Part of a small language model's weights: width 256.
MLP neurons of a small language model. Each row is named by its layer, matrix (gate and up: input weights) and neuron, and shows model dimensions 0-255. Each number is 500 + 40 x the weight over its row's rms, rounded and kept within 0 to 999. Numbers have three digits each. A neuron's up and down rows have the sign that makes its largest values positive.
Before each neuron's rows, "fires in" lists the words (lower case) most often at its 100 highest values on Wikipedia text that the model never trained on.

fires in: "of", "list", "lived"
L9.gate586:556451497471475463541537451662545504561484538545550436512540510499520483467521489482543516520480488462489555476557513503457500536493535469502527536407517438498456490483495503537547542477470434477466525486488515457567449483602542478492478469465512582491554510478484538442430449466478527453527518490447484485486537509577490472487480519581568560506530545568533560485510539509409457540536499535522497503482496488448523500526520564429473443470508466517521508475437485562481517544527503546509497504529445566510486548469443385521511488490447532477481487537483492464439502441472495421526450448489545551500519487500590497539480471434486501515532459402456481511539586479405469492485540520526538498501513487536484494497413584504485543456471526550491521445513516574484513538535452
L9.up586:517595534483455514389486512550498546527540500505487476511441522483473514482491503554506444484454462477503510507520564521443552498514565490489479504530540523481516444531465510462447517549548425553510507427506527490505470526448445475522558433526490552506475451552582494490499467527554467485554449479478505474516441530491559495535507512545484523451452528503437569557415485438500575496566455452493559535549490526487545418653553434466465493511489502478472500550488531568493506494533526536473492537448467430517486499493537534524536508499484507410511516523416472477439467489549480494552475497529543481498533490416530505528488611451474481490563480525466518586502464483469472504499552431499469430503569509527528500480486529549478455513495514539536539509493448512514438627460479

fires in: "with", "resulting"
L3.gate637:475494491472524480436522444508483538482604483529467547477463455509485486473446528520436467443445578431578552522551464518514494511502451516457543529457498520552487532481505537488521538479526485493431589474486530503540549507551486489598478429542483507572503511468481502457478519489569498472528586565485469424488487487449468465498517523507465498448528562537506441487525397525489497420480432575486547504537487451548454480492538561474432523421541490508594486492542432434462495455517495467521462462522477492506459488504527504512521489418520442512526476496469542448492508409522460545508505555463486490495485505473447489460468570538502421491506467551492443481502569507509562475568502451580555546475548553479489531526559512457480522531535518520526471516638503530526503542446523
L3.up637:499478436520495467479434482469411513469537496512478541540478500432533547472557534524488529516515529492469454518525542450492490525458529472526518434478535472554477499480551498441478472547437450560486489510522449535440608474476485464453465494461522490505493479481530554480503532489541453527494506541506482469590492448488465459473419407547556500537525567525453582510488501565540497623519417492510450486525457450519472506546447444527453504499438539578504445487497526485501568487511473541477406503485562480498452504448472473496546447519521500454547525598464493517485499467482472505550494610513425462474512521549485536513497522461479449511474527508515572506476476483536558537482477525560507449429528494476444560498518482462477557560467363453486541482539516498529468541422507

fires in: "of", "movements", "it", "them", "elements"
L3.gate91:438517459496538471472500539466519483551448443441471469514438490473461411516488558560447436479534432449566471554559541540495479489498404537486472550465462534510453480493491443493527479533474521478474425462485511479525445497469535519555440496498497538533513446439505646468554486523507539518523521563536534486527464442481443532555545468489546473472519565474456504519530537492495529431511528486459451556436533477406543513509507441490487495549564493503473507493519476548464518504470513525467556519499498563487525510500491481564503493533467500475540414517497541478436498429508425521487575498526501491525512522514454544492532533499535516506551497547566562558502540503568554456566467442427570393547491476497513613435483555502470516475503511549475555441521525490531465502464460
L3.up91:492520513424532440511563565499556514480504471467506423566512493520458477473491588534556480509519563503468446457551457474438460483481463455518569511506467515520495482424474509497505462459510495469457511534496469427494566498427541483543518540513501502538463500492492523554465532400499452557528518499459494513519472519481554473511511499473406529512451551470421510556507571445426601557564474516470457546467506538489506528478502516436448479540532506582568540426506513497608468487516523508507518484497486437540493531561524440499454571492493535425509489546443527477487443424568439528516522531532580503480438526534460525556537454488516455500488510427497544424476508454519501479476459452495534488493539487499536515443556472486496534523476447495547536538486473453490467365473514

fires in: "with", "in"
L4.gate251:482527487494460456506577438557576510432450448492528484420553539460517431508464519479599432458501488516484533453482468465542456474475434481506433467507521505507463517520486528480568501447502506516445428541467485535550491451515503483506487416552512566521507512469491482485512435496499529491516486522477497565480503496474474440515412470501593532473525511509496378477454508506564446507420494428510507473451507485515450501469532473407471434474453457507433507470516503501467483531502501480532496481536450497455463534503538542552478521485544536502531425506525517484515507495451446514457516489531524493516471517472452417542538550529589533491552467579577503541532571556547482441452539526580539526511407510537510502513488391563528538510502493523482541496597485518523581506556489
L4.up251:463468599428467485577529469490468512482495526528502522465489552495513496456461536471473517507488540507489527459511492461463451574565471547489506532453478548520498504502515561502504434534463467503595467479502494470539458529519420392509513509501482490527435424462448492507460490537560513444498566491475535464468479527579479450521524486566480543503545546507495462470503567573518530536552450465438530462559517432443468551491479510525432457590479494481547485525544501449551481517482535507484535473510496446442521479496448454448452533484507468496526510481516439497474528505513525459492461524531535482531381459548540552433437507432430454495454509543571506480516600487529484534447488602483421504503512516562506463433517521460502494587506513477512560464537605535460510554491516

fires in: "it", "they", "band", "not", "would"
L9.gate271:571500479497494486535394489540493507495538508441469587479445487518444609486529524465468478462488494484516504528511487579538498553544543447440481469475526526548471481517475431494426559496500526496534555475545467485475529498464491573554523551545463569570531484534476493542551475508473543496514497514524514520429551511476505457447479513500460525557474529523496480476494448489480443518580509510498528514556431444465544482516522459509499483487471532466570511502477507440540464519428558447443517508489606460469503567503529547497505474528505507520515514562528469539491566400478531624528412522535479456473476480503461519522581450494505541513527505482536451479531505569449515518465523475557512430488538428482591493502466576462482507487555468441567527533617495483454490567480484
L9.up271:517549479524502497507540529555498492469515490460498570518564494450471523563555632420507481490537528465502479478562498451471594545450502482502460523490498417493484425538493498509486547491467544481549518475493446488532558515507528601509497522542530532524497536571542523509472511553517440492504422576548428546476427506527479503504475498505511511479474477490438538586507511584488523547536430531514566480484515533518463465438578560471547523544515487459523492454514495552477405505545455467462602454465495489500558477468548473484516489521492456585528469568446545529523531446492531513482565467476504458471492496522525485477559495470589553564473515480474481432526503531461500577463466545504479471482504506440463505501543505463538462478533527481464464568451610422465510481554480

fires in: "her", "his", "that", "jimmy", "they", "you"
L4.gate575:487483473560537539507530506517507473451528494529521475503518483576470444476417522452491570446422448492532550479475429475513544459484451464506513520524522529464501509497441485495503494485439439533464473576499517551477458530552518561502508504515468475458470394539559527473503514516451447434488476508484476503501473504497494504507527463477519477504444467511491450422480554511475485585515517557483519533470457436501504466381541486501508569508481480533476556443455473480536493554493526483533535461529528524577539560510481495494511503466507428589517534528478492489557570578573491463505464559514521478568535544465439463530412542564541549536492472543519452532469505571548483504526478493606460497573523455586498528554483445541430460489523377530552536507537483541555570516490504
L4.up575:411527450482536475487519553462539546487513459532542505518542498480496538531488556520473512534437422526525561502502520454456555484530520486593467576498486519512494491472514477521527490478478464514500515527489479564527477505491456549484508473484405565583473539494547513486547467464422476450495471522524546541577551506505474501406473464410492453500487456481474387469529522425550483460450503467418469455449495480545527476492509536476381518468551548484436402492536564555465516477547453473560500443468511524446457508509509498449489507485504553460498492456602445497437492471524549575460471539415506456503437549493543471519464566493524490538532564505477571439457481488489483451523435504466510478553554484539490519487539518526491507508519517513550475473453464601529519493511543

fires in: "they", "not", "after", "who", "he", "both"
L9.gate528:533463460543466526563473434554519481522522459410501552486454522505468494438466470501579509508446488541523558463547515543507470562461525488507466501483546457391467482467467450551551481533545468484523521502536506575543501521466489481506472526527482483537514522518471455508493522542520460472516484513488508432574561605497510455472535539494475444483445471537435440484512565466481490464584471505481470526522515479466492403475544462512515549536521526557519489481476519515581389524483483448464480481595603529451518513509529548480528589448512557517500499564413536475453481460553519516457494524440500462411487483428525484555534477498510497608533496567540493539516495515469472533556580537521488477557502466494480503501546557503525449473494477496562550443443471469452564518494480
L9.up528:553540539544495499527529465477465544487524439465539516515437493424480454497481547441498451465509576535547569485533539515522563557483512468472509513541493478477528446507523418491516430532541525451463495405502489629512495468509509501429457516542500515529471506500483510507506502481486536530486550513455452473474454522478429474475443520415442435463551495437450512467473558420521450510566443576409473508455548403394537483470509502473537507464544457504516543516521522493464459479486486479517480535582559496466436524506500483538528517445514536486499561448514426487550512435473458537536509529484444454470440512483513500476563550539498482501582491559543498504490524471492531537574556558471562481567517497488555562506566456510517498515473530537497509501437459570533470423489512

fires in: "the", "s", "by", "with", "for"
L4.gate372:490493531514436558499509442532443499503528426517594525480532422554478462463434484504533525527440573505480542459499459562516465489529478464522483572507451483519509466489467517541553551547524529493446517528509508520591453490515472526546499526548479485523537510532503453557476521527542428472532452483479549477458490561520412479462486566579481427497438529467519512522494528516426487430488472530566492519447531525501491437450504527423464504491487433488469514461443491482491418497581490472546526447497571587481555518509533560544472458448497444507552553527519564513507492471458491453538510517538441482510464477433468440472455441475462494490484521536458442467474548599493470510535545485493585527547488384423512468589502421512446494519494538483482486524485543535530472520514502
L4.up372:502517501469426462556476521551497477466524441548528482473500504564466478498495556484508539474555527472563589457493540533456494480510478523509516576431472532529486536530531566552539424500510496524520510546419458463531555467495431470507440457512505419501516529459532516536525538458514442535467434539472528474477504453478487477541497498526530471468428494473506447472461499431481490429469526487453496465529542559537487477471548521430461492542448474477573478409562574539574482549576536487523503450504518510453516519480551513546563465478533545441463592470481498492541549464522480461545506416452548571528487508475439484531453495500481527550550543460439407439487533565433526510553546516458555514548449433514556447501495470490486445448511542450548487482548554522472474534528451

fires in: "from", "of", "died"
L3.gate478:486442531464493475518508538533578519464505492436418484491481457455514489497454427464418482508482488506540543495535464474461510517539494494561435583498414455480530494481465529562583429456422443525506478487530476511512472478470527477484496471543453529525489515513491534512483534502418484516565548523480507597519558486578454505504517507515492529497519400548560557470498530513472465500526527402466516574463516505488538546505536545520525466585558459492416464412492495462462491565512505519631485474472491513526528475558518539436559495487567461547509531507490493547482502464512402513488461544518424547477540484505594484538498465545530418508506420514530558542527484490473504484486513436479539496537530443546538524529582470542503493526495490467472454491553518584487477535470529
L3.up478:517515485474524472499511543454415472468533480583434506526430518435441473494512446474522538431448489492439532524512431483533573553512474462548408597551476566522516540457541510504503544464512551579469451531506485497514573462439522594500524441535556503475501501487491530524507545473495469476556498498524571468549481527483505537451513565493455529547483507558465542465469456504503568497513427439472506515494508499540477532402495542515542540494494550492441542467467526464579558476468509573463480514496541585521503471521542509470528485586572472572473475541536479478465482494512527520560470541511510514546482442472501537509441560503535482473562528458530598500490486476542545494536537511489508484511553513552481554464508538468514544504528459490470537500520426473565643459467476

fires in: "of"
L7.gate160:488530440483505477479466464504562453408545476546586478477549500437484469552516470526462530545508521440497446523400497507484450504517605522498417562523445560483512547484550545462493549478453504399514502514490527493561481515490503484540496453490491441522581454462520493516531473486449466531462471523525532536482471505546460517530465476543521492476461490495480533574490518508484490444502531456556500560524493491459514507518492487510476472517487487530484491553445516418514508543489513493505525470504541546500523562520446418538555426465536552448534525512499515453498527515532543504574473526643544487536424498484487551587559595487521476471498486562524529523532457499461539453540446464525527389444465497529555474539494461523451519520503556606518526421562527521494475482429542
L7.up160:445425521519488522537456474514486419433571470471459467506482497438463534481566474491494510498445570559569511492542530517440491482529491519567492465451392462489494595410513452542562391440465566481523474452510442510453537537488467513507508482512435438544502469505588535524475492534514486515516507520486487528488490475533405471464470482501515579576503475473542519512450511519496520469492492495562449482506518466465554476513531420443480523529536461485515505471488449463458462421522502477478566452516526518538515547573498508499516559557446515490555486559458422447499554499537568473531457518480554526477536471486463415452500500541508509407454576456456541499540481567472536494445490540511593494465567494504477527471452512436487479532496545516536512538455484464537559486504495

fires in: "some", "many", "all", "those", "late"
L3.gate98:564471464480455541445503488581524554513444489548518492474439480503448539552521526496473507416518530446572515436454552513486493467453537548484432520558494464489489499500472501505530536538466480523519481538459504513513509452487423464478503540474471506506423475481510500577530567532429482498415482564528439519537549542493508490466511441542428425479518521483505479442454513528415540408552466526472440566506450457469473539498484557500496535439516531540512505522545478507464530538499526476488489521473542493436340436459496482560529486541545518521541539500533444501463547479575535527440451572492491492539506416455454541516425523495459482515529464509504496431465566514517478528516559463483504516575487516519550479568572541463534555476534572505534534593503511472503466526497513
L3.up98:464550466488438498524424490570512499490471515445539470479436455500464541479543512470482434503528469468523507517480512483472463517459529443521438521502443551498566584466456479568458503433478458460492518460409476513568550558484535417568504536485580492553482498524489419506536460486461502570443500474507560440437494478502477540453505401471526536490421456518534517526447493448513518452561499500528511449532531545533522514498579508517508489531497551530504438500505477530463436493587536448542520534536531466534513495524466514460517479520523582468525543522534414488455470508421422483550505490454520529499515526441490505514511432491530484427506489504503531457456508491466573447474508560505515455492467445499466520588490487388512504536505502473542575483503513453466422529517616

fires in: "of", "from"
L3.gate535:455452505469487533462545417552528522483523525454512510439517525508522463490525460459498530553465418534554526514463518468574464542434490500527479540477468486495488516493509514523477518444517494532496589599497519497546553494415526548523475535431461547541467475549516548453488533514512569550577498509442488492561506453564513451458453487503578468443505496428530538506552493558414437476491506473499468488475478500545503497502559576487482481530513546551541524440493487415508404530485462449496531530548391472481482519505510495534474470559561465513469512554466455459513426457452462421470497483483484480416516430491567515576496464566509503555532449425526486521500525507467555433476472513519436485532556451540507550515554461545471481441557504536447489577529530480498495460544514
L3.up535:466487527505437456586573538539454417460480501553445506515429560455498554470502501455477565452516498521487528478542489501544450520469509514470515512441517507545519488562563505427524472494471469488501481421479460467486532433438472548513555530499529503502454434519486474522581496451506525578528521549593455459521478443440484480531510436458416569494461542587478504489473490501493515486533534435524560496496506542529521462529445472466433473511466543538522490436500501465548613429522591546503477557430539480587468499514496538459481528510533561464506472492503517498443483471606511530521479494519462489494470502427485507514484553504549482500578547568480531448501565494549481407475493509484482487515521524536518455491524529575482534494566550467545517421498467473555468472488449

fires in: "united", "steve", "mike", "mark", "park", "thomas"
L2.gate13:481460567456492544464524506561500515543489426533568498489450507526485499542405531543451451508496463496436512449483446488482583472510514557515437515567528475477485523456544572488491520506476545497485488548479565437489488525506499559408504477481509477556505489505533527524456551559481446453489441474416514540476564543547506519569478485523535483517485478500508501430498504484510512566543541572465463606500445494514462474468454571456539511502535390531487610504435516561476542545497471487492534485588498480413496459452508438553438521523485516522518540511488503540499493481503538537486572519470441507456543503482511478529502503531508469532528488546563519488567502531428442500453529545508554500567525588454428432603467472473489537465500569543473506486540503433457524482491482
L2.up13:534519410461482527489508514491513523501479535479558442502490444559516394507537512454562428538445485517405527449527419519504534526574547455522528535500509482500567479492504515528495476495398523502481470468468441544475510525498506481541424456415550525436481530482526524498503447421462460489443498489474448451474492476526574473483535561588473483536406488514512437561496498525561539434500465497472472453460530513513549522468468499520501548483464520446606457403457513521543411515464496493497498500533463528450525520460535552493540515524433548500430525425466489481567537457489543501451476465480570522520474503506497405515536576459465481463500411550511465442544530554491487532532492475454472547480483547503538548497482464515522492487491485573490472547489437543509459542532495

fires in: "as", "but", "was"
L6.gate177:512503498490448442533455588485539460464448515509495548507548493465509445523483501503518522509491536448492458579465492487472525400560521498476540463416539489497479461525591436463537508444466554469513489476547463487513453519449535473503470549519567549537495465504515468587433415475576507520486486544452476495451466582566505496550561497567434428474542533589590509502440536468508467508471506462517524536619548538510505538456493520445473456468486504513583424459521577451463468488499473523571528490453456523466521522540480567468436514528577544465568496488519529476511470537458451522522456496538493480436486502524523499484506541491466521497476479503554487553518511507524551471507498527553481440578543485461503544573483456478500451541520537531498417602500520499531499470509527
L6.up177:542424534503494471534403493468516480565466496453471513558485521468483493449553531435479467463404496460496513527504494543565564534487471457515518448536541460517446533481457489533493520498418510469468549531517423537509502497482488426503550508505484504466466418516476549483477531578434484418537488487492483543546438497552513451609458461471543506470462501523496415563506474532466490487501521526511454468457546480513460484492437496573531443529521413525539500450555478516444486451459536513514460546474453442505475478557446445474444517498488516519548570545582513459484592509495507455446486477495509519505471527513510584582567551500520522485523401555572518489489458507438480510483536419509523543467491486438533450492454447440515469545427459556513467488497554456487502464478501

fires in: "later", "only", "early", "nearly", "late", "some"
L2.gate394:510537502512492485480504485451447424530511478578503526431521523493528533497526451535513536446463547452502535490498516410495539552447491461472505527473504477483533508560509587437529593498559475499531506438576446537456545592533507517438527490546474442494488506498475463461553523481513519542552488478420495432505486498520546509535498441469478464482529548521537504496496482480481474447487451482527552514531474488407406499534438533513509501496573530582528526476540423437465534506461472516530519482500550535509473529478514415499542494476524502430510467577495540534462446536532571462480485553538477513525542515484501417525532525508487501532450476546487602462480602481604555514396470493516555521558504527476521514476559561550549461435539489456496491516523442420502563453501500
L2.up394:488507454525519522513428497537520519483539475480427517517545512526486463505577490534476424485424520469500445496496537516520445539510523481482482481503491510571466452505460511482461517569522494487549519518411490450530480489448457483504555534518501432520486522471479487496449475477486491555489439419487506496476522506439498568564519454438507478549452492470529423427538505534513539424448477532552450511486470512527416534556418526466582468529574477480512478488525559510472459478486444509592529493518561520496479465450526448531501485533521512524497505554563494520509557494444523486483507445437447491455504493443567465473479494478504590557548549379417507522476454466469551571482448442514482415457484469487492375535526496544509533475499510454547497542436513455496539556581562

fires in: "under", "at", "over", "2004"
L6.gate93:444498556484543501506547510496519461484496489451507527483574482519488534478537521428438524478514452505493515535399530493521483519553565478556490519475537447484488549524480543488527561503491472539518483559539512507538444463571542486513611486518506530479520483506456511569522465599516528511519491581460493418515518534546446534495492458488459424503536496500448523518545527520485488533490379586446548557492489530461440494436542486511453489402426571452503468506468491434483450542496535473512536495514467597481483472484515456514466460470526532488490404511504537511546520461480515425509485535550483539515515458550527455524414480551577548485502468481414609525522556463477474495488566539553562496492497509552501506519485551556566485488558522508558455542441490464441505546473510
L6.up93:520463511522512491558471523446507363471537509517599474461554607573468527488502532442479474516441460504494507487472584534484473534470513482501493512508462524493498491482534504444469499545484517479479532536474556526469553515492433522562505539491522460560451522460492432492477514475484537478487466497501559457489490557458549537487443507526542466519524490448468474478541527492442492488515514538505564500392484488523420496583487588433511533460462497468558490500475503492577526506489507503491528452442526448538530589471480498487406519461497430556469601480509418533494520491487501493538500548511470582510544487454450506484536572511455523433561531548431482543521492579411453529498559484490461413510536492523416484523457541518477403533523552502522516464486430496511522511470481

fires in: "as", "be", "considered"
L6.gate147:471504503490549497462510552530524508476471529468513500486492511532515505526429488556438499507540568493546469501493519400470472510616484460451565496522445471474531503511538527544541405495403492412479533499477465467572408444547585427550512567484454546486481481462457490496480511517535489516474582508501417510480446514517456464494504500472476500572577486523488469477481475476511526522454491512484548536509519494519442474456532461515461496515515510509480562542518519465447537483516538433523483489498472511544527481500483516519459518498550464460510465503533569561519493493454517466473461591540414478557512481534505595542474447535584536445499418554494464507498551545433466499469513621548474445431411462515488477509503521507519532509512436496484528478521537506584482458489383
L6.up147:454479520521495425445493418517535483461503450516477460522556439406391535384508537441495498561462456491448496491481483503475593495444509491478402519553506493498451546542529506601459495507445525468503551504581519481487467557531474506516470477574500523592460471569502512524494519452513466461563553513465475472488477565472529475462545556529448490503463496503552524523529403525447577480519520542501453427502564492483501474471397479481510505512563508514481541527513457479528554536560503475448539529481474501463415506487570483608496528544483445592512585449513503474525450536439494495482518528541572442524482500516533476472487496492451441439527507515532486527538520484517456474530518555564486514498500491511462535502559529485483541481486472477507535477498555464448524530489470

fires in: "and", "e"
L4.gate77:484548563489500560451517492504472482540531464532484513458485512561431488515518473577518462458500587486440532498515458536479462505604531494454480489533515465432489522513575466448504488555535589486481490542531526517562494523472569456483502502466539502533487479485450511519447521444537489507450555489484488504502446507532480526494490514485532491530470472557490503554471450473535590495496561527445455539487545425548589463558573551462462509513485389435452516471460563483479507455579488509517560453573528521552524501468506531544623470489446521464462551427560490531570555511442537506471493479546432524516533455484525462502478468494491586513551538483565461495433526568542490559439502503499461538522538476559495517446497529516510468484525546494473468475569473473598451479458503
L4.up77:541524476451445468489491451508447495460456501541470484484525531484567520517446494581517558461395489458505432489510571536485524499503467530459550470429471536498520473434507509533497551547500529458417385441489499531492563518551489523466474587557506441468488544520519549564496535494642480521550497467592543487460482543539554476454474495435441592484546519489533515576485488496531526535490506497483486477486556520549530527462487499467541506422471479499483487472552453443458557518464564544489445533461485502579448484518512498501461461510482471491481491514490531534447489535433518512442562477570575437485569453504473561525456508559485529472566486558505475508471501473500474507481536478572516490480559530566491507494531484511485514578480485507502462521477457524507575434440430

fires in: "to", "he", "her", "they", "10"
L9.gate262:445485444540493546525554533524463501465548469522417527500475524554496572507445471488505545498505453518471483548445462491507520501360578499506507564484502538457562483536486469528508493544493431522433535499474573516441538396476524546551483469479530495492459489477514550512538505520528449569494491486428571497493529406484491466513540497453480532455534432512518550528483458460547490418518485559462479495485499472478512578435475462520513507499500563489480514478519544455507465467484414502493474503476548520455495485394648489447521570506547539475512457486500482533486508414478465507506481521498511443564539518420486509575545515510502486527486539487524581464512409526490425448556435424531495495495556498507448478506494519490511479487537443440578448516475517468484518462480474
L9.up262:564460469476561448511511508478558499555482457480483493485429510470521490492491539486481563489488505534556550463466471422476484591576444516381545507499501501520493527465493509409465501498495492475551512457571446521505490541525445495503502468428510581563523515487426579523494549463493515432441532470483526487487541507467479473508477508462546499518498512486539514460522524453494509477483523430553525508427485521437425475466522533469482568515485507528480473495510534512527475547492463472404474437492513497508504536489446469491558517544556458573499474472523451482498481476452443536446458509519548444539504547544500488531514454512550542556377495427432588463509490628497490487496494596538485414521500512604487469482520504483448523483487532518412563513487460533526444460519541

fires in: "on"
L4.gate195:562571438434505413468565455477531512518453495456499537458505481478545483440470432479526440483481449485505484416456487504511505524508536429479509504442507536494525484509547467504489423460435527442543526518483440526471476469454524438471534493515496507567462550537406438546522511560561477593503579471518511484523525515496539486513601538491490504458453460565493451472543628570490476510459443566469509487483470545547405497508503471406558474495471531559499413473466490445486438444477559485545508499500522452485543554559512526516460545536518535528520505473459479510481505483512522573463528495506480520483487496553515514525512467516509507517486495483511488435545502551469469475557475537611540491508548435486537506477550465462531538549513551539478535494482511524423452453438428
L4.up195:508465491516521507578587520428554542490491511498600480498480495473512458510540461526571482523550512443540529549434511434481420459533541519521515481457510480528548580580443514504517481399445506502478545520466500449594585443468486528385527493493460452541445463481500509489577480497469499475473463435459458509575463501476478512550482471457446533542533478463502563444500476441555552551487506448475455544456534490512461516454517568474515522504493483554454570493566485488458478514478469547489527419544494510437479522546549491482446483531475492557445542481522551483518458445538507467508534511504493521452474552556569499436459477436556519505598497420537540489475497527479528502528500480476464488540466452548499472427477524472564521538478521461473540515454468522547463551442481

fires in: "was", "is", "as", "became"
L6.gate696:490508492588455497420494554526470480457517515534458507524476439457468525497517559501474472462505534510479421475502526526482510485441498514478567415532476528475482487510535477539509555482407490522575454516601455570539435496487460481546483494514537517489477541512465537518574494510506546420534481473458473471521466466583488498482510478549406436533500573529526515443574561480505504551445352514550424502471499533475458459480545449438497506508413557536523477526534508540519495477567519539575495519462475504447557449532485542469521530486500461486543458523456513488465440484491517516499461473463512533585487449482522502481553496518500484483502553494544433449452577487529444438498532468542513495516505460524555487528515535415526506520452518515478559490431549525539545491389453
L6.up696:552519452526499469447585446508457458480485531430515461506476525527546532520579535527505515461510498452518447579422474524524440517455460518452522474533447555485467511491507499505534571533538496509466498573537504421449528515562507470505465509525501489541535513488440489448507516412525467505456536561515451516490539506489584538517465437490515552489468503496502522489491534507462534525550543515391493513516429538521478494432467500511541490511502432518480477475525487417490456550515515513405499481484534470536519584479510454580400550540494544574476502506514546405508487467491494519475521477538389420538439560420457498446522477556512568430483530518500437552516489542442463533516499534539496463450556435430481457555496501509484418495472509521499477494483526449474439517558543

fires in: "who", "how", "killed", "put", "marry", "cause"
L2.gate433:501504532499495569488530469532458467481479484542512550550504461438503495552461522448507581572485486508452509543433499495489528557490571476432471498491479476498511509521528536499545452466428499469425492555541567596510504559447458507521500511599514502502476462526525497517500546492542529421520485537484498487457381474480490553447548454553529516428526449554487535486532498477492398549521495456461485548495516513481498467432498447506470475538540518483497488438514510500471490457512445436509452471495512573539521510494549462528469449420539472466560434488515491474507557528492536496514490537498515541595562493511448480518572519403560462541537524455545525546469510510520597439584450475573471448510576453553548535450456532450498529512540549496512503489581510455505505448443462
L2.up433:479513608532461525520523500470517471489496466516447529496540480440524516519487436507506484457439477514513510501500507508524520465532492529455450439473471441477512474496474543524472483461484484567464505520471552523493467540478470565453496496534450513525559546518565518538513518514459545498500490541512518543488459449455534462479517481482487491407566482460487520514521484483504436524515410428521466470490524512469457486495488507511474515487571460502571488481511481588486447533532513472518437540428557591616503541546519483469495492468566580467539506461493505425579530347507407506546445493484526475592509465483449440454481492510511434520535496449462565565537551456513554483580491497484522474528538533482550501462431603523505532516461489566494507445608430524506524486491537

fires in: "and", "his"
L9.gate132:528476536508482524525486509547484468467515484510558582432458531513474548526514474542489479404492553534497501490495491516503520470505603526508470456506465395539505525515562481500476502472585510511528536491470516509498569527505545484571486536503450502524545565468483455489476518610526540518548447401518490430525533503462405527484492496549454487463452533472552454447567435507508480467624494574498468553571511492513481534492521505538506476476550525466477546450507485407537443510527552461523510460557525536462540507500519480523512492517553466580523520446533426484508530516445535478544447520525526500396523520493483492508530474551544542501443526560547488559539467490523449455395525460520494511509570492546538430499465535429477454488525564490512525512517530565498538578430490
L9.up132:562437478513426451471484495526450557453463515431495471477433533513490563500541441463548493539417542575567554457501486495456452498538529519496474505433483531549501497498492523487472530516505513518529437550389415525502565463514536478487465531441513507475521552426465486538478559518530521470437540413448522469495532488484477525476511520501456539578471517530535519502512496494547518441515469522458450510543468439523495552514451554509464427468581598478397485520490496489514486538536526506480414551547550533515457533509574522477545487464514476566515514551511518485446505455438545497510567493441492529454618502476552591509446504484475512471506510570472442470511463540456499492447545488517467502546532438482488558508434527473475507497474462532517540475474507527454397529522528

fires in: "in", "of", "to"
L6.gate367:530495545438450528485546526486480441464472492488502462496484475497504492449539543458512529450548515516535477531507456488475481425495424502527472518528580484485497432501453516502516553480494542460480533474488515532616585463531565435458514436502372556541483438492518484527518538460494510494545485511400474526560556532514470495451449444480486522504495467506537453454497492493521581583504479531495455535509601405501477508544518492496500461504518500519555520462531439408459517509526563545497519514521522530492497443454388580489538441430565527447542503547490468452484555458482529505456483591512532482530466542503478570472456479509532518482444506579564500550545516535513566473482565542528551529536473513538512484437469496472576522507503473512543515550532492479517509577486562
L6.up367:555572542464480499585537417518511502546510483454448520498489556461543593510518573464426495502445462381457507535479471472519425505435501487503484475530447431543507490531516455464469504474509427559443477505536538443489519505563512524451545513416552471450496488525505486539448450574520513543503455479553451457503539545408454535500499453444455509483493498484490396544579486502505528519537561473531509499498529496476485475507444516498545536509457493438500468491501481537466541492503492502574616535453481466512530503516471471549527461486424526485482440515495491452491558522500471507526542525491500527521452505520513509495495594451514497520463436464498443466524535456547401504485474485491453496540543457594474475506465527564487533563528508578471396442575499493496472539516496

fires in: "with", "at", "for", "under"
L6.gate186:538500456498468483484477454592510500564472523434487522475548434499543490526519492477521550509515466520544422562521495482484525528533496436506516530486462558541491536481511452420498555498484561515509517481509499486486627495459477474544574466501467489545529487484481476522457460492500445452583511503516504557472508496547470531475479459548448510428524572502476544510593519511468582490476412560472502458484448477521483467524496501424482516505516452533429477456420532526506524507458508427446435517516483482533476477467511480496511516477540520488533519493598513441478541431477404491480530479449516575500555530502468512559527573503539545512484561512556507544448473530449461444623494542481487486476533497442490453521407489549516493500533518536498454460501543433551628500457567
L6.up186:508448495532525489483585482571440454493550436535494423473502555540495492505515562447461428533491553523448545477508559542486457565503457464487531439450500384488480546456533475470546436474476501562592483501506438458487530555535535472501542486489463502499449464468435484448463512518528406539510510486466540539491508526549559435513511514500486499536522423502456530574504505479512531476467514572506486506394510505474494535546510500506458478548459564493563474511492443550470525527496467488530542485618532588518480529481564532514522443435504468509480524427430464565468479415471542445474476493485544516491494460533457538512431500554447466512417414532449545494514434509495537482495545549491504472527511455551488482509480520494535532433472503476463469513510520583517554450537483